MLP neurons of a small language model. Each row is named by its layer, matrix (down: output weights) and neuron, and shows model dimensions 16-143. Each number is 200 + 40 x the weight over its row's rms, rounded and kept within 0 to 999.
A block is one neuron, or neurons of one layer that tend to fire together. After each block is what it responds to, as a language model described it from the Wikipedia text at the highest values.

L3.down66,219,213,210,119,226,242,182,135,245,184,166,198,215,227,131,283,187,191,177,191,196,249,192,210,205,212,234,208,225,133,193,198,194,219,216,195,226,189,239,292,242,257,186,217,229,136,204,209,182,157,142,185,263,229,198,199,241,214,207,143,220,237,228,231,204,171,260,169,205,154,125,169,179,214,227,188,243,126,208,169,175,207,189,187,203,215,197,132,211,157,136,194,188,250,247,253,124,204,176,181,242,161,195,194,233,255,182,265,202,190,157,196,163,230,152,261,192,277,175,182,211,241,146,222,111,300,163,226
L3.down236,160,176,183,157,292,165,166,235,131,243,199,206,182,148,117,194,212,137,214,117,193,208,214,269,243,216,237,279,222,279,200,226,181,239,219,189,291,200,216,253,166,93,209,207,196,193,187,207,241,169,172,187,190,178,228,279,217,191,185,172,181,189,228,100,211,189,193,142,138,135,221,266,191,250,230,168,247,143,201,239,165,223,214,179,202,227,142,150,172,177,246,229,205,204,172,218,249,245,196,231,169,146,169,187,214,225,165,199,189,190,211,200,134,213,195,217,232,168,210,259,127,223,226,200,257,188,195,268
L3.down383,237,191,210,189,206,201,193,173,200,241,263,187,180,199,148,239,256,253,160,178,270,246,199,201,141,232,209,174,196,214,204,182,175,218,167,205,244,203,202,259,275,210,216,221,187,170,209,267,192,196,195,97,229,147,247,212,179,194,137,177,224,245,139,220,180,194,190,172,211,175,160,198,238,215,130,187,119,169,150,197,126,257,237,221,151,132,246,204,212,131,226,212,267,223,136,268,226,163,142,129,225,147,215,193,169,256,315,197,185,209,171,188,171,152,174,207,188,332,180,193,197,271,137,264,193,146,109,202
L3.down487,169,132,227,198,221,229,252,183,224,255,203,209,248,189,199,176,231,164,132,171,216,209,146,215,197,166,144,194,233,280,208,257,153,243,269,150,178,219,169,191,162,166,182,212,161,213,171,222,158,213,140,229,211,189,190,211,207,172,109,184,190,181,209,256,253,163,226,171,203,300,225,297,148,221,255,167,115,168,115,171,261,199,205,206,173,227,198,140,233,113,176,204,177,78,199,227,222,208,224,205,185,206,232,206,195,188,258,210,226,236,241,259,274,198,181,154,217,267,157,279,135,184,173,268,195,261,253,233
Responds to: Connective prepositions, mostly "to"

L3.down143,254,152,241,122,214,169,253,170,164,187,122,202,223,210,202,202,151,239,178,199,176,246,227,225,187,241,240,150,227,181,150,189,212,248,183,183,165,213,148,210,269,158,171,211,193,189,270,190,165,224,194,220,267,184,164,330,173,220,183,151,180,250,157,223,231,178,195,249,199,206,233,188,277,214,255,212,148,180,216,208,136,263,157,187,187,179,199,157,194,170,186,176,132,183,198,111,172,236,171,277,127,219,214,244,226,242,192,173,180,215,210,227,266,205,169,202,188,180,167,185,185,172,189,298,174,167,179,178
L3.down214,150,311,189,187,132,235,166,199,218,203,163,211,174,171,203,210,270,194,233,209,221,212,182,191,189,203,247,206,180,178,160,248,173,189,248,214,178,161,219,249,156,152,165,162,200,154,253,143,245,149,226,220,200,255,257,251,205,157,167,212,249,197,273,229,265,244,171,242,230,181,239,211,217,195,190,183,139,149,198,240,199,183,242,218,204,221,265,145,232,242,197,202,213,164,179,142,221,222,197,150,225,212,155,124,219,210,201,254,235,210,107,159,239,240,116,170,214,88,168,124,121,228,214,215,151,215,226,196
L3.down541,232,177,258,288,204,186,197,182,168,185,206,219,192,145,236,203,215,138,239,219,165,254,180,255,184,122,222,156,245,138,139,241,214,154,243,249,148,235,146,201,234,174,184,145,207,210,241,207,195,253,218,221,209,115,212,156,229,164,149,289,244,194,203,228,174,191,171,204,248,178,273,278,163,193,190,202,249,241,162,242,155,225,175,290,195,148,170,193,210,193,181,219,179,161,217,177,170,169,145,112,159,260,171,237,194,178,232,248,217,190,140,189,171,267,179,193,234,102,193,184,180,172,196,172,179,142,221,185
L3.down603,117,230,178,156,249,159,238,95,150,174,130,144,126,190,209,202,162,198,201,166,124,233,180,220,130,195,220,163,189,155,170,169,202,173,136,167,168,272,266,232,230,175,195,170,195,214,234,200,194,243,168,263,223,225,159,254,132,102,190,194,175,240,220,189,286,162,174,229,249,155,185,196,200,238,255,242,166,216,168,222,254,142,229,165,200,223,165,187,238,175,195,215,162,187,210,163,168,197,262,200,250,190,137,179,247,197,232,189,239,214,245,248,220,192,277,232,167,159,181,213,228,264,183,210,240,346,224,233
Responds to: Section heading closers

L8.down235,217,139,211,190,196,186,207,164,206,176,257,197,148,215,205,196,180,230,134,205,194,199,139,221,116,181,140,193,159,179,115,157,254,150,129,152,175,213,189,238,199,208,177,247,161,179,289,236,168,125,247,262,208,89,234,186,213,178,184,165,207,234,247,286,220,200,224,219,228,213,269,167,196,208,300,205,129,201,230,155,229,188,157,227,197,244,217,198,205,205,280,159,131,199,230,201,222,211,179,200,237,146,169,249,222,238,181,166,239,219,145,215,201,218,241,288,210,268,231,299,166,207,208,167,206,191,203,193
Responds to: Section heading closers

L3.down102,248,209,189,191,217,146,221,208,161,260,236,217,132,184,229,229,148,227,218,243,281,174,199,195,152,252,210,195,204,244,146,200,178,229,218,343,86,195,222,161,230,247,194,137,178,119,171,210,188,227,80,164,220,116,205,217,237,212,240,252,219,203,168,213,202,211,198,210,208,193,176,223,198,219,166,185,135,155,129,196,180,227,166,189,201,162,179,152,220,212,235,176,193,275,258,198,179,192,140,268,175,138,242,172,178,241,259,119,206,157,275,177,212,145,217,189,200,224,218,203,190,197,228,213,199,215,219,178
L3.down378,187,250,165,168,184,125,173,248,210,225,210,217,150,194,217,249,192,201,147,199,258,138,216,243,204,192,233,191,248,181,191,144,184,250,200,193,176,193,165,165,247,237,208,128,185,224,212,220,175,224,218,108,225,112,221,198,214,246,199,224,213,217,181,289,233,257,174,244,214,173,136,165,216,191,178,216,156,152,126,241,138,166,204,187,157,228,202,241,101,164,253,245,231,248,202,205,211,241,184,223,149,149,188,190,219,206,223,94,238,113,233,197,240,235,184,275,159,199,169,224,186,209,222,290,238,224,214,164
L3.down412,159,196,212,178,278,159,230,155,151,215,227,198,223,265,214,268,237,186,202,211,160,220,193,106,217,273,174,188,186,189,187,194,153,251,185,179,156,91,164,164,204,227,141,168,247,208,223,233,156,216,246,224,179,211,177,275,219,124,177,224,200,230,234,250,279,155,221,199,201,177,180,211,195,237,159,284,179,227,118,190,179,243,171,236,195,215,147,154,198,225,173,165,203,269,247,180,197,220,195,197,218,202,187,174,205,193,212,173,158,181,242,191,205,257,213,255,192,223,182,324,230,192,180,249,170,260,210,186
L3.down591,192,261,262,197,220,211,189,153,254,238,244,212,207,194,173,207,210,216,208,134,182,166,133,260,119,239,262,234,155,258,213,200,139,241,218,212,219,162,238,191,295,213,177,185,158,134,237,208,188,172,204,155,207,158,195,248,266,119,222,169,217,241,214,220,226,230,218,191,209,151,129,188,219,217,130,200,161,225,195,228,127,277,243,231,248,268,162,238,192,232,176,227,184,186,113,184,213,194,246,167,285,153,214,154,203,223,205,160,173,209,152,215,215,243,179,188,142,143,124,218,214,197,232,153,219,133,161,192
Responds to: Word after "the"

L3.down148,209,143,203,186,333,257,220,218,226,221,211,228,148,255,231,187,208,173,187,214,237,220,202,272,223,168,163,211,142,227,170,186,236,181,250,224,197,233,182,156,178,184,240,212,178,173,228,126,153,234,117,238,176,167,182,163,177,219,166,228,156,180,189,202,123,200,213,155,197,250,174,234,205,240,215,132,204,224,171,197,202,185,182,218,155,160,225,151,248,207,196,267,199,181,246,317,215,200,178,167,188,190,178,177,169,252,208,218,226,162,297,256,174,185,243,147,203,189,188,250,198,167,153,151,230,190,347,234
L3.down308,221,193,175,219,222,161,191,196,193,269,264,190,189,172,154,178,165,174,181,166,159,208,199,224,199,218,155,157,262,238,181,206,206,223,213,234,259,178,198,244,181,239,138,151,168,245,162,210,253,163,178,149,181,204,217,206,234,211,161,228,252,277,192,233,120,164,204,145,158,250,165,169,215,235,178,154,189,222,182,241,207,258,198,242,189,205,195,204,247,211,214,208,211,193,214,170,127,190,170,161,181,222,155,186,163,201,235,119,208,188,227,233,195,152,231,184,184,144,167,379,147,149,251,204,207,362,222,274
L3.down577,188,181,187,179,127,220,188,196,231,209,184,307,202,183,176,260,154,263,230,264,222,125,265,204,196,201,202,267,207,196,181,238,174,178,230,164,220,209,118,216,180,192,193,136,275,233,163,198,216,214,210,145,253,148,202,151,199,256,148,206,280,226,211,217,205,170,238,181,212,135,209,152,291,170,187,156,99,180,221,84,204,161,184,228,145,219,272,159,178,181,209,242,213,176,195,203,234,217,157,201,183,220,230,154,150,169,211,252,214,244,197,231,216,186,288,171,229,132,194,323,280,163,212,128,204,289,186,205
L3.down629,238,213,256,210,186,253,203,217,275,174,246,221,191,250,158,219,216,237,161,273,210,104,188,195,286,183,294,151,212,211,213,286,160,217,168,214,189,150,156,136,222,233,197,197,198,325,198,210,213,196,247,216,194,164,140,162,173,217,214,260,134,138,236,161,258,121,172,216,133,155,179,233,178,275,164,148,200,252,223,157,230,173,173,204,201,178,236,221,186,217,204,227,206,202,240,159,202,164,133,168,222,165,194,278,152,179,224,206,156,232,229,188,190,221,206,173,205,152,201,123,189,152,217,238,230,163,255,158
Responds to: Subject pronouns it/they

L8.down615,194,225,189,264,254,189,209,161,101,262,118,195,201,267,215,146,225,95,237,120,166,258,271,203,106,206,218,231,151,207,200,207,194,186,197,192,168,187,214,164,222,204,231,190,148,240,219,206,180,182,197,237,264,258,223,226,213,183,228,222,195,210,190,209,182,228,196,191,214,242,150,250,117,173,175,181,83,216,152,218,230,194,212,214,212,201,184,220,170,164,175,151,195,228,138,165,191,155,270,173,215,231,194,237,223,244,172,139,211,172,224,225,232,202,247,224,266,296,123,245,204,267,172,278,221,213,175,231
Responds to: Role or identity slot

L5.down306,221,199,250,292,245,209,237,265,248,212,242,165,138,201,208,274,206,256,173,288,195,110,184,141,191,205,226,165,245,126,190,216,171,199,173,115,199,229,190,229,194,175,175,164,221,168,129,250,241,194,223,215,225,209,215,226,159,137,221,169,161,227,173,229,197,166,257,185,240,184,266,267,224,178,113,176,220,149,181,133,235,194,188,233,143,201,197,156,241,150,233,179,162,263,193,199,220,143,219,183,236,222,203,179,153,279,248,197,208,154,173,220,109,165,208,158,193,274,195,232,222,226,188,207,180,173,165,170
L5.down494,201,163,157,199,242,208,192,206,179,209,199,226,189,205,201,163,217,228,267,238,214,196,265,216,236,189,362,239,247,150,207,239,192,136,136,84,167,226,179,243,178,138,181,221,206,256,155,151,200,188,222,216,224,189,177,195,225,191,218,162,212,183,203,165,312,236,198,162,139,183,209,191,152,168,231,227,223,178,253,188,216,217,199,266,120,272,228,210,187,118,260,186,188,168,196,138,208,228,206,146,182,232,221,237,242,197,170,242,217,124,119,140,179,237,206,148,233,257,177,158,220,207,250,220,230,103,131,158
L5.down517,131,235,230,195,303,128,190,212,148,143,226,191,211,185,216,242,305,221,222,256,168,197,169,190,213,179,58,224,216,197,182,249,214,229,224,238,187,148,258,132,191,187,197,204,186,191,241,241,155,160,153,181,229,126,210,184,168,191,235,226,178,186,216,273,209,183,140,165,124,234,186,194,276,196,236,206,200,173,201,201,166,193,195,136,197,219,159,254,257,176,199,177,179,153,226,127,265,200,208,202,209,200,240,241,221,189,183,200,237,165,139,264,210,134,200,195,161,274,142,234,134,155,219,216,221,248,253,231
L5.down578,196,174,270,186,198,212,131,151,223,242,197,226,135,211,184,220,221,208,152,256,209,214,250,190,141,168,177,202,201,197,210,220,166,225,213,176,271,232,320,212,212,183,167,193,217,198,171,225,149,192,149,98,253,199,195,179,216,194,218,206,238,163,162,205,173,203,218,238,171,181,240,158,190,218,187,147,220,218,221,174,157,195,179,262,201,188,237,185,201,163,154,244,242,175,110,246,170,191,197,261,203,275,185,217,151,268,278,210,270,148,258,203,134,208,161,171,241,333,262,292,110,240,174,140,205,148,137,158
Responds to: Phrase-opening prepositions

L5.down111,186,182,227,233,232,140,221,176,171,167,246,223,190,121,186,215,283,222,196,208,176,125,172,199,210,170,229,295,193,150,140,259,254,232,233,172,236,203,157,289,216,139,185,163,235,183,186,209,200,185,249,194,223,177,240,218,201,217,218,248,206,222,257,188,169,242,255,187,134,180,197,173,246,201,161,296,120,126,177,141,245,187,243,197,178,181,191,217,189,138,209,194,200,169,224,171,205,232,201,220,183,212,193,247,194,185,222,177,179,184,165,177,176,170,163,226,225,167,191,158,173,209,228,191,237,194,259,221
L5.down383,198,186,196,164,182,211,147,310,190,225,194,200,208,209,166,265,220,173,177,197,131,197,157,257,173,271,241,234,321,206,228,225,258,171,187,181,145,234,154,220,225,200,150,162,222,271,192,233,190,146,244,155,219,183,208,251,168,180,181,178,216,234,235,182,207,187,221,260,186,163,213,224,203,165,225,207,170,269,130,199,162,210,171,241,200,122,277,294,164,172,136,207,180,151,218,177,162,216,174,143,156,204,181,179,222,192,165,147,221,263,105,185,180,247,238,218,205,127,178,133,206,243,277,243,144,167,200,104
L5.down535,205,196,166,203,242,232,151,195,181,181,174,226,233,242,189,260,195,281,206,218,193,208,210,142,211,146,193,202,228,203,222,188,251,230,247,194,239,209,218,219,246,136,280,151,126,154,147,180,194,176,226,120,187,155,241,244,206,217,212,260,189,62,162,249,272,193,195,248,184,228,202,211,255,178,172,141,240,201,189,158,210,212,206,117,230,261,154,185,171,254,147,229,237,149,240,206,198,160,144,182,199,211,301,221,161,176,179,153,157,199,146,204,220,198,209,151,168,95,220,183,161,196,234,183,201,256,163,198
L5.down571,219,203,230,232,196,226,200,262,170,265,214,141,216,218,121,138,182,186,123,228,196,167,115,159,179,185,256,229,164,260,183,233,166,193,214,163,185,215,264,224,223,169,199,199,128,230,233,170,174,222,236,160,194,222,194,239,238,288,129,203,236,209,202,221,240,203,248,238,159,235,183,179,252,205,185,237,214,201,115,131,162,154,195,274,271,206,162,260,219,143,155,125,169,184,158,170,178,191,218,223,215,207,276,325,208,174,205,250,263,210,205,221,241,238,188,156,179,210,191,194,238,227,266,200,148,115,165,182
Responds to: Coordinating "and" in pairs

L8.down549,187,219,180,180,165,239,231,249,197,225,168,185,221,286,267,226,167,220,251,226,186,194,217,192,193,179,201,151,211,217,221,195,189,138,168,199,188,202,178,217,147,222,248,226,189,260,172,170,160,240,179,144,189,225,187,131,181,158,211,225,150,199,120,279,251,228,158,195,208,204,257,182,183,195,216,151,244,179,170,199,174,157,102,231,159,107,197,184,211,196,190,187,227,190,210,200,225,163,203,227,178,190,208,190,200,183,213,251,195,274,240,207,246,235,257,227,209,302,243,149,287,238,120,267,194,180,193,224
Responds to: Sentence-opening adverbial words

L8.down238,296,209,245,194,159,173,210,185,189,247,162,231,171,184,135,230,183,135,231,243,147,203,200,223,238,233,354,207,155,201,186,246,167,299,190,239,125,182,180,214,212,152,213,225,238,204,193,146,250,205,201,171,143,147,211,218,230,196,265,186,228,209,193,225,263,208,222,212,200,211,232,193,237,168,168,192,268,197,167,146,174,211,220,220,192,173,147,179,197,267,186,192,167,215,231,177,191,234,154,256,131,217,156,173,137,187,211,101,255,243,209,165,176,182,197,158,206,119,219,235,220,194,237,191,200,93,184,228
Responds to: Word continuations and clause pronouns

L5.down55,172,172,193,196,238,241,231,101,219,200,168,201,132,213,243,107,165,199,197,141,160,167,195,209,181,173,260,251,272,189,249,247,102,238,213,143,253,200,210,204,204,219,161,228,124,183,183,223,181,233,216,216,216,238,173,167,183,211,216,189,190,188,138,185,191,179,189,244,164,182,150,175,185,211,157,182,199,305,217,146,148,123,208,163,210,217,204,211,198,199,192,160,150,238,197,252,194,195,226,211,179,260,267,235,195,170,181,278,254,192,256,198,203,200,240,273,188,276,197,286,238,212,51,220,265,170,173,154
L5.down251,170,202,259,132,251,179,176,269,212,206,173,240,149,249,92,247,175,179,222,225,229,74,262,160,244,154,227,193,194,165,135,263,239,167,198,188,164,155,172,231,163,248,177,198,194,205,167,208,179,195,215,193,230,176,255,249,160,215,192,151,208,237,166,206,205,246,224,119,189,154,200,188,241,183,195,148,182,193,217,188,178,250,214,251,144,180,178,231,224,202,222,256,211,125,106,180,246,182,150,206,202,160,188,248,181,182,157,209,278,214,142,185,218,239,171,239,239,161,164,194,207,211,241,132,138,330,244,253
L5.down270,241,218,195,254,180,252,254,199,191,151,239,174,146,169,67,248,154,223,214,167,208,156,177,256,206,179,219,251,158,192,194,205,250,146,172,193,249,277,193,200,275,237,189,262,260,251,130,225,218,198,215,205,160,177,226,197,201,229,228,208,228,169,194,272,201,235,178,209,201,238,198,177,222,178,254,167,273,238,208,219,108,201,205,199,126,151,187,195,253,222,214,191,206,118,241,225,189,155,164,154,194,181,211,225,205,133,204,214,274,196,138,223,185,188,182,184,165,177,200,122,167,160,184,146,183,175,290,193
L5.down613,149,237,189,130,183,158,228,260,142,206,178,157,140,254,191,192,173,190,247,213,127,269,231,168,292,275,141,208,214,176,162,242,216,178,223,178,174,189,190,207,290,91,201,219,225,196,193,242,135,181,239,234,198,159,248,204,189,238,156,210,180,155,149,205,211,220,167,204,133,192,162,191,268,237,172,229,189,188,199,247,193,175,189,133,213,164,176,214,174,178,253,180,222,233,177,292,158,222,251,204,137,125,202,218,188,226,198,232,217,200,187,258,152,238,108,221,178,221,195,176,186,212,176,219,267,135,211,188
Responds to: Structured-list punctuation marks

L3.down118,167,156,154,154,183,133,202,193,239,222,139,169,227,184,228,194,174,183,196,222,210,219,210,145,240,141,220,174,240,209,203,193,116,129,281,142,155,218,211,178,212,217,198,221,216,146,172,196,208,204,203,169,218,196,212,192,228,217,208,183,194,211,204,190,190,221,240,165,219,159,199,182,253,173,161,234,187,195,167,181,156,202,227,153,159,216,128,215,254,179,199,131,190,234,175,197,225,241,276,231,173,201,150,157,177,327,171,248,178,210,161,136,221,228,154,234,229,158,221,258,188,223,243,213,236,248,254,216
L3.down256,159,214,238,149,274,247,193,174,169,140,179,181,256,247,159,158,195,201,219,169,238,198,193,193,207,204,197,258,179,233,208,196,223,219,179,200,139,223,195,127,186,161,195,216,194,199,203,203,219,203,153,204,221,162,147,175,171,228,191,211,268,144,282,156,254,206,233,222,245,197,180,147,223,244,179,178,256,250,223,220,177,209,189,260,164,163,133,304,153,200,189,220,224,273,230,186,208,233,253,205,179,266,199,193,143,231,161,244,130,240,180,191,222,192,225,243,203,208,164,205,254,227,159,141,310,200,96,128
L3.down395,235,162,249,186,292,278,164,241,208,172,188,143,204,220,156,185,127,260,206,251,216,136,247,255,192,182,189,236,206,255,218,143,126,136,235,256,94,211,128,156,233,174,191,202,212,156,196,164,212,220,154,235,203,109,199,182,207,222,204,226,147,153,201,211,209,149,242,217,262,235,209,231,226,178,237,153,246,180,251,217,150,185,166,288,190,255,153,205,153,189,152,216,212,196,222,285,194,190,163,207,144,244,234,153,229,193,199,233,202,193,238,161,260,220,174,222,212,189,217,212,216,220,177,200,258,157,166,222
L3.down421,215,85,225,193,235,228,228,204,188,159,221,186,206,274,171,147,134,162,210,165,237,215,238,200,226,195,305,241,211,196,211,227,160,211,219,191,158,200,174,199,245,178,192,211,186,189,169,142,200,169,144,191,140,223,162,211,173,258,218,244,232,195,169,238,232,181,264,213,217,227,150,214,218,223,159,173,262,233,158,189,116,175,202,265,97,216,172,256,165,240,146,210,234,256,198,168,188,208,197,195,210,290,247,214,224,241,275,235,173,176,104,173,186,240,154,259,207,172,180,270,231,274,192,214,216,182,157,135
Responds to: Predicate nominal opener

L5.down65,188,232,146,174,187,296,169,207,242,226,211,257,195,250,136,196,101,166,205,148,217,224,243,195,187,118,308,238,139,191,185,204,200,158,206,169,207,219,240,226,171,199,216,212,259,228,167,198,255,238,218,187,210,228,145,138,201,238,153,201,244,180,156,146,247,254,197,201,233,204,218,199,201,214,144,201,212,208,257,227,141,174,211,207,157,208,191,211,178,224,108,203,179,186,115,195,236,171,202,121,172,224,212,266,187,196,303,193,158,184,162,203,199,275,127,263,257,195,207,289,213,222,219,236,229,232,104,238
L5.down184,181,220,243,235,210,212,221,180,201,206,221,224,176,247,159,210,216,181,246,260,115,227,191,256,194,170,149,172,139,190,241,218,240,181,248,213,167,227,166,203,227,140,185,199,180,235,287,233,126,249,159,250,167,258,208,185,314,196,205,221,201,174,185,206,220,168,224,250,201,264,178,185,211,233,119,159,199,220,291,141,127,193,224,175,217,224,210,109,172,246,246,212,198,169,190,145,270,131,155,140,189,338,228,197,218,149,261,169,193,241,111,218,178,204,116,177,196,184,164,240,178,201,156,166,196,176,184,160
L5.down401,188,232,185,174,196,247,169,238,191,208,295,195,69,211,234,144,125,210,218,223,163,242,224,202,151,155,266,174,217,130,221,207,172,95,240,138,234,187,237,288,160,223,219,197,218,179,226,215,250,242,155,228,222,215,132,222,234,214,235,171,206,184,139,172,283,242,188,147,176,220,175,179,179,186,223,153,234,225,224,150,159,199,167,161,210,200,179,163,200,170,183,269,202,207,211,180,196,176,217,185,276,227,204,221,181,184,196,204,196,150,205,187,202,249,199,158,205,147,235,379,225,260,175,209,231,233,98,170
L5.down454,217,234,195,282,159,225,182,146,172,194,184,184,131,215,229,301,180,180,217,237,206,206,234,239,155,181,211,172,129,187,167,249,269,208,235,146,207,173,203,155,160,218,303,222,260,264,203,227,173,211,100,242,194,219,174,213,243,207,214,213,131,112,150,135,127,194,223,216,172,248,222,161,176,215,243,206,216,193,184,208,246,147,165,132,192,179,256,197,197,221,235,153,218,218,148,213,196,177,226,192,173,268,212,127,210,194,204,263,241,149,189,185,172,190,194,167,176,212,282,292,194,235,200,215,116,193,209,189
Responds to: Infobox colons; unique-role words